{"vocab_size": 8192, "activation": "quick_gelu", "positions": "learned", "parallel_block": false, "init_std_o": 0.0379, "init_std_up": 0.0436, "optimizer": "muon_hyperball", "decay_shape": "linear", "doc_mask": true}
MLP neurons of a small language model. Each row is named by its layer, matrix (down: output weights) and neuron, and shows model dimensions 170-340. Each number is 128 + 24 x the weight over its row's rms, rounded and kept within 0 to 255. Numbers have three digits each.
A block is one neuron, or neurons of one layer that tend to fire together. Before each block is what it responds to, as a language model described it from the Wikipedia text at the highest values.

Predictable words inside stock Wikipedia templates and bios, such as former professional, a member of, female householder, Other political affiliations, Bronze.
L2.down644:150102124141121157147133102104090128128088076100107139160098120123120146065118134128111122174116124144136110118153098128137096138154121103162122165110132114140187092116118101117142119150148150088138152106137157134108073119162139095154116170140124116154164148118132127194115124128141158144098120101142147182121123096125168116146118137101101107135097083135139131111103117131091120139133111118078100077086139184111134087140125149144092122115139112147178167164109144141109154159149126105143108144143105132139131139093
L2.down2017:126124170162124108125143125114157130139135180131143120120108076115143130142093140127136134112131118094100105138120175097134152123133159133137147096114109120145137133124137191116153114128153141139142115123091123108085115107138148174157096119109091119132125114127115159119167107137123182111125129155128111107116134141153128089127121134142158125152097114103112131106102118154127130140132153097166142163103058125119135105079095132119131142128105119135130165122158111110097121147140114132083165119136166128095116150136

Fires on the main verb of a clause, often its last piece or inflection ending (-ed, -s, -ing), right after the subject in narrative text: jump-ed, wake-s, eschew-ed.
L9.down1070:104147128139143099161141103191157145113098145115105103110086158101129141120111165149123145130115128140128152136141153140137137157060133163127141129090097150139132123147116117108056131059103136117130152093127138143131164123143114143136136120127138112109120135114162156100071148067127109116109131116123114145178068120104118160149141093145106136173108166130096105160106109117116132150159151104113102160087130127088141138113155127121130099117114105126088141152120100080138138086146148135096130125129182120157104145126
L9.down1426:074106131118143151122133122121126160138106127079140120114110104104140090117084131142107123143123135141131147163142136133118113147066150092149121146102139093155057082143146135165165154124113151092141125153106098102148137151156133103147141140110124104165140117149146136120106121142120089097126098111101135126144130112105107128125114082136116119123157136174117150143139152113116094117144130123149146146116129151150161130129133155146175123130128080110123112160108169132114141133136124103089138133094127105157090134127
L9.down1974:096140134139093117169185092133154121131126120054158165127091090104173150158128142169174090156062144151186116130193176136153149100134175151119129149125078078148110142123146112142126128119123149119123142108133118122111159171153139137095117127074157152126120087110134138102145141092105132114148130116150116118111146121146152103132136094104100105147124119159123121112111078111091112138149157125159090110125140133129129179146108131137114128111126113144153081166116074131128100155093170145083133092094143108137138131104
L9.down2044:143162141139145107148151102106124135088112117088115170132145125139153127149158152163140084147067101149159160144146157118144087129109127128120136129124104126159128107106130118104138108110141096113131142148112129123121134168121110138117172126124125131128107108153137132117124123069128109146137118083151094157133135109126130178104154100111091129116126114152138133112114094103118105135134172149170088123093131143132135154129120129107135126152129110159129070140148090108147089095124187161087128120088163117159145126105

Apostrophes marking possession after a noun or name, as in school's, Saunders', Mindaugas', less often possessive determiners like his, their.
L9.down2:118126139117139141154120208106089122133138139108127146115088157146120076087137098127173166142154149117134135135167120151118194099086090112135136099145109110068119144116116138145142119125098147135104156122148102136116111110093167127113126089149115122176142132143114093154126141138117123088151137174118090107106084129091163150090164144115125142131136120109120119151083211145096098131148122113099088121172142120138160141137106107135141122142109110140117132179149134127131087120136167106096123136156137117099146132095
L9.down270:089128117115150143161139129145104104105151108111101137160169112138141124192109096113130120120122149106146138130154102128149194115145151127126136152172131137143160133145127139121153148134129093112163123117146111128142126097132116141120142158139120118182118152126120146143136151100086109136121124154132122121143124143118148138124102115097112164119113109174135084144135108172139161124176147104107127120163115154132130137130127098150134131117161141183141118120151149106152190126156075153133146151158129174125121137112
L9.down1072:125129183115164140121154091151169132093144109120142150117134131111151110118074115110136141128165104132109181145143122149155129121168140142103139141161123111154098100149083118125126134096130110125095123204084079112172122098105082164136160071090128147126126070126164162117131125140110110125144133171103133176076098134129135140170138123128118123123156084138111106152125104160132113130122169082167165112180117118115103140131121083145145166122139200130120155141157133150157159130074079122085125135114124156120103136104
L9.down1915:128125157137109153140094106126129072097147143085136128104116130115105110149152132128131109103125150138157135100124128135123182133130188112114157165143122097142109111153119173121129146082100098170137120118093130134086140127137092098159096092101126124093161098063151112161112138115169128176111136134134145137153165149142149136081125152120115171119125144126136150084092105113147155155121123105131095135143170096163099127126132087173119094122108157155130099108137097104145133128099089070145183144105132105110121165122

Main verbs directly after the sentence subject, often a bare stem before an inflection, e.g. explain(s), described, married, sold.
L2.down689:113133137144131104138147158133145138135090130109087066118124120159133137156125131110134149136137113107125153111160133136148133188098128129148113127132124098095121141070129108131092113143130078144099184116155147105118145124097087139138130122094121101120144123103126147151113146102128137123139143156122150143154098114087136133146134136133106137111118105123156150157102173136078077164119119144089140151128125146121147128136151151119128106153095098105102157172112105115083128100134152087149132156132176123091125132117
L2.down1562:139104133113145091123119143138149169133107127099098105155129123130136107166171149098138142195141122100088151118131159100105134152124116115125150167130123091100133141097123129167099129170123096129118182113135131118111139170111104135154109130097100092119135136141110146131088160135129150113152138165119123170115097122099141114127139140128110153101097136160141164126124167115144101148124120126140106188121115160135176137124131184150148112127131131097105139164105093138114099112113179094107128141129147110123097133159

Inflectional suffixes that complete a main verb after its subject in narrative prose, such as reach-es, rule-d, travel-led, with occasional directional prepositions like to, into.
L5.down51:089131135184157134125132124066142179104136094088132124153121147117146144129120131080113157138135100100121136162073108117122094129144156101138133179093096134168140120120140094106124074145116127099130128105138112130134103125116134155134130110146082111137184108151142122141150102107089156131094163097162103113107134150145096166157138146135074163142156109143148116106107149101109135111106103138122123134130120112145103127126149121153133164126164094131112166180086136111133166163135145184122149141097188137104147169121
L5.down89:128142139140115130121136136105130164137159130149140067101129152119146103135130155113135164133154161117118135121127092121115167106158135146122156156081159126099153134174124120144140107151112138118154140145119139185134143184091133164122140100134118155183159134136142114143145112150125128151133135129120089109118153137101145120162138107127136187090143099093119104157105123133187113135103113111136124125157090128164111121101151051166133112142113096170173113087125118157107103109141112166126121190144151114147075163135
L5.down100:144153149116130102140128126145158135122105124110109113147126146127119140124061144091141157122129125135130158125134125160130120136123168149167107159158114153131136106084091138115158130109120120077087171104138141145145107154134095133132115117158111127118146115126122113118122164119142137159129115102150114140142123124144145114140103098086071168136137148101124150130094139150098095117160108150077107110135096157086140120154110143147154137079117107122161132115084109133128154152143121103089114076115089122156136117110
L5.down697:121104094172146100151071132173105144111105096089142087125167118134148156143099135135156120137164121110144166103122104122133134157137101136116151137145122135144157128141162098141086121133108127126119146093125089148111140131178118146120110133142146125105089115152103136091115145113147117129118137156129134137146135117102146071130139143108070175151081093115125132148116128134133121159174103154090113105089078137106145142145161161145094134072155123105160151097082095154113122133090108121108098101125147114137122124105
L5.down1300:126146158150160137113118115094122120105140083155093183108143183163121160122163121103085092119142139117116124095105121101136082123118119102147146090151111080139086147133172089119133116147108169094129106099138094163161159126144139131143130111117108120094153142126143124162169082125105121092119158149132150121115137091151097110106140128156153122152120158128199100142113113161130128130181111135091143115086173104087122134081139144148130126105120119142080126138142084137114114142176131164177112141098141114069174101112
L5.down1402:134133172090111062132119154140181129110106102127083072135132116139130107121121148135139148130111125119168144121168131137126151116122151112110130173124164092152136114114157094128120123145104121079148143132100143076137116160150093176116141131148134131118139108102114105123149114104165103145114153115121145096130156120137133123176123138150109149149119131116119131186117123131075114136136094134126129139125108165094151120139108122148109185100153113121121170130119100137149133160090160101097095102105140160110136103149
L5.down1716:121115140113152095125117123086123076119140130147146092146154142125190127100134156121175130126127118148155137090114102159115152152115156173152159122140128131144101061112111139133115105113091134150103158101121117122148126095171109144134088108131117174110161150140124061086136120132067098106135129118123157126154115129138123115135117105127145114104120101092133144101091133074137119137186128067138124106110196093116120146107097082091134119146100117163148131139103178121143150155117107102109131100118131162137142120098
L5.down1813:130145117112136145143150148103173135121139080163152040084157120113128173146130145099109156147111098170089134113123116127109129139127157150126137161120127141138142114154149109122136131155100162142134139093144125153181104114155119139105088154159119148152173105131106133123166121111098127139101182147127150113146129170142102114106134152142141120119124113105141132100129114141177149123143144143121137120123116094133133127130145074141141116109143147104124114145134110129086130147144140147183123116115113133131102126119

Word-ending pieces, mostly plural or possessive "s"/"es" after a noun stem or apostrophe, as in critics, Men's, reaches.
L5.down159:103132107152138155113087177099109122088081111118103065091138126060107161148156112146140096096114116154128171122116085165124190128167112145113146118123158115137131110134144102139081132151161132138136129102132112150117124126116100102121129137128100159148111129163051138070099118156147102112136146151108157125151137126092114085089159165163133101148118130124119107129154087152138130128105141114133142128127111113107113129100128049113141123142120125155127129148135125092132112111139083116136179105126149117115141125105
L5.down589:106121139132158080134117102142127120115145155091159151130143081164099167174132116123099122130082146144163114151119119134125142125162147149123104142137126118131154182135119124123135154132151185149135082168158164191154124156090128096141136123101128138109108095076108129137126104128143185109120114114141118110137152141152105131160103101077161133127081126130135155151130083136130116134101179134131111096114113111127148139117129089153172122160153127131140087155114123122105139163088104163146146115118120137178119141110
L5.down765:137174093083127112113119143135150114123119125104144068127144154130104168153129116120113118143105112131162119123114156151106144115090123118135146118147176119123172136115102101121090154163145136158163123125110099130158131125150104151124151120110122133127129125129110086134102137075135108137150122122131105111160134123141158082098134174099149158166138103130120090139140126120090097162122136149190144079160139111118094109177154128106119131151120135122095098144168113079146139119093173122093153137109135121119149088157
L5.down812:146115095139142091156148129117129137135143135117105165147139158112185171099109122075141095091164113102103121145154127095140161106118103095156143074106137161152161179123115130155110157137152174095118125115129134129139176145141124153114144098072127077131137132124137157126103086155159121074124097128109104092140130129131116139108140111114094144130157142104124101174086102129146152128099100127148142063128130110191099166133143105131063115137173142103160135136115072115162131121142109110123126152103155122133147153113
L5.down1051:155172169102103131130139101094123123135113154142121150146117140146125114130114162098177148096115161106119146102164127131158176113104138142101126117161124132123135123069146132156065146136099114115173132089119154110100103142138123118113113118144091094116133151099129112121118143138128130104125114125075122121126140140151150121146107134119101174124146120085116121104121098094110113130162126123077164148134150134144127132146089134106150092121136094058150131090131081141116151121102141150177099107166101110142106133074
L5.down1063:131131105132143179138125111155077142113149125126136108140122145149131088143152158133129118150149107116108159167129158073179134105128126083155125135129106108143132127144072096164096107111113080183089124096131065154106159127120160151138129129098121126106099134128109145109100113154134149128118142115152156085105102112145148124111127106076127116126160139132101125165109123111115137128164173120099157142107127115194136110140091125142125112108148113095095141118198182163112126110158119133151157118139121153131130150132
L5.down1470:153143156119211126127164107153139087134133121161095133173162148102136108142081167116121118120142089134126128171126122136161102109122139115094121108152085125161123174110124111122120140095124135131126090162132153108126161160170146172125108153143127147141150161136098141149128156092127117130127110114101157116156142100142127095106138138159129134103142145114075088130127100106162128119115143150120146128142137162110091122173106128173125112115128118094135149181155101125132135104163125107091117078123156109133177128104
L5.down1507:122142124110125120158159154160106178142150161104137120090131124125128124136150156101159117114142136141108101193151136153168130106088124120130160111145144118155130140127103111128107165109178144091147097096089130117140137125142157164153154105097166127161122168125157079139093137164160137148117160078101149116154169120105155136111127144109174109144176139136123110139127114133140103110146146141120119099155136119152090112153149095141139140166142119141124111149144135132093140114150149120163110141207123129135130160137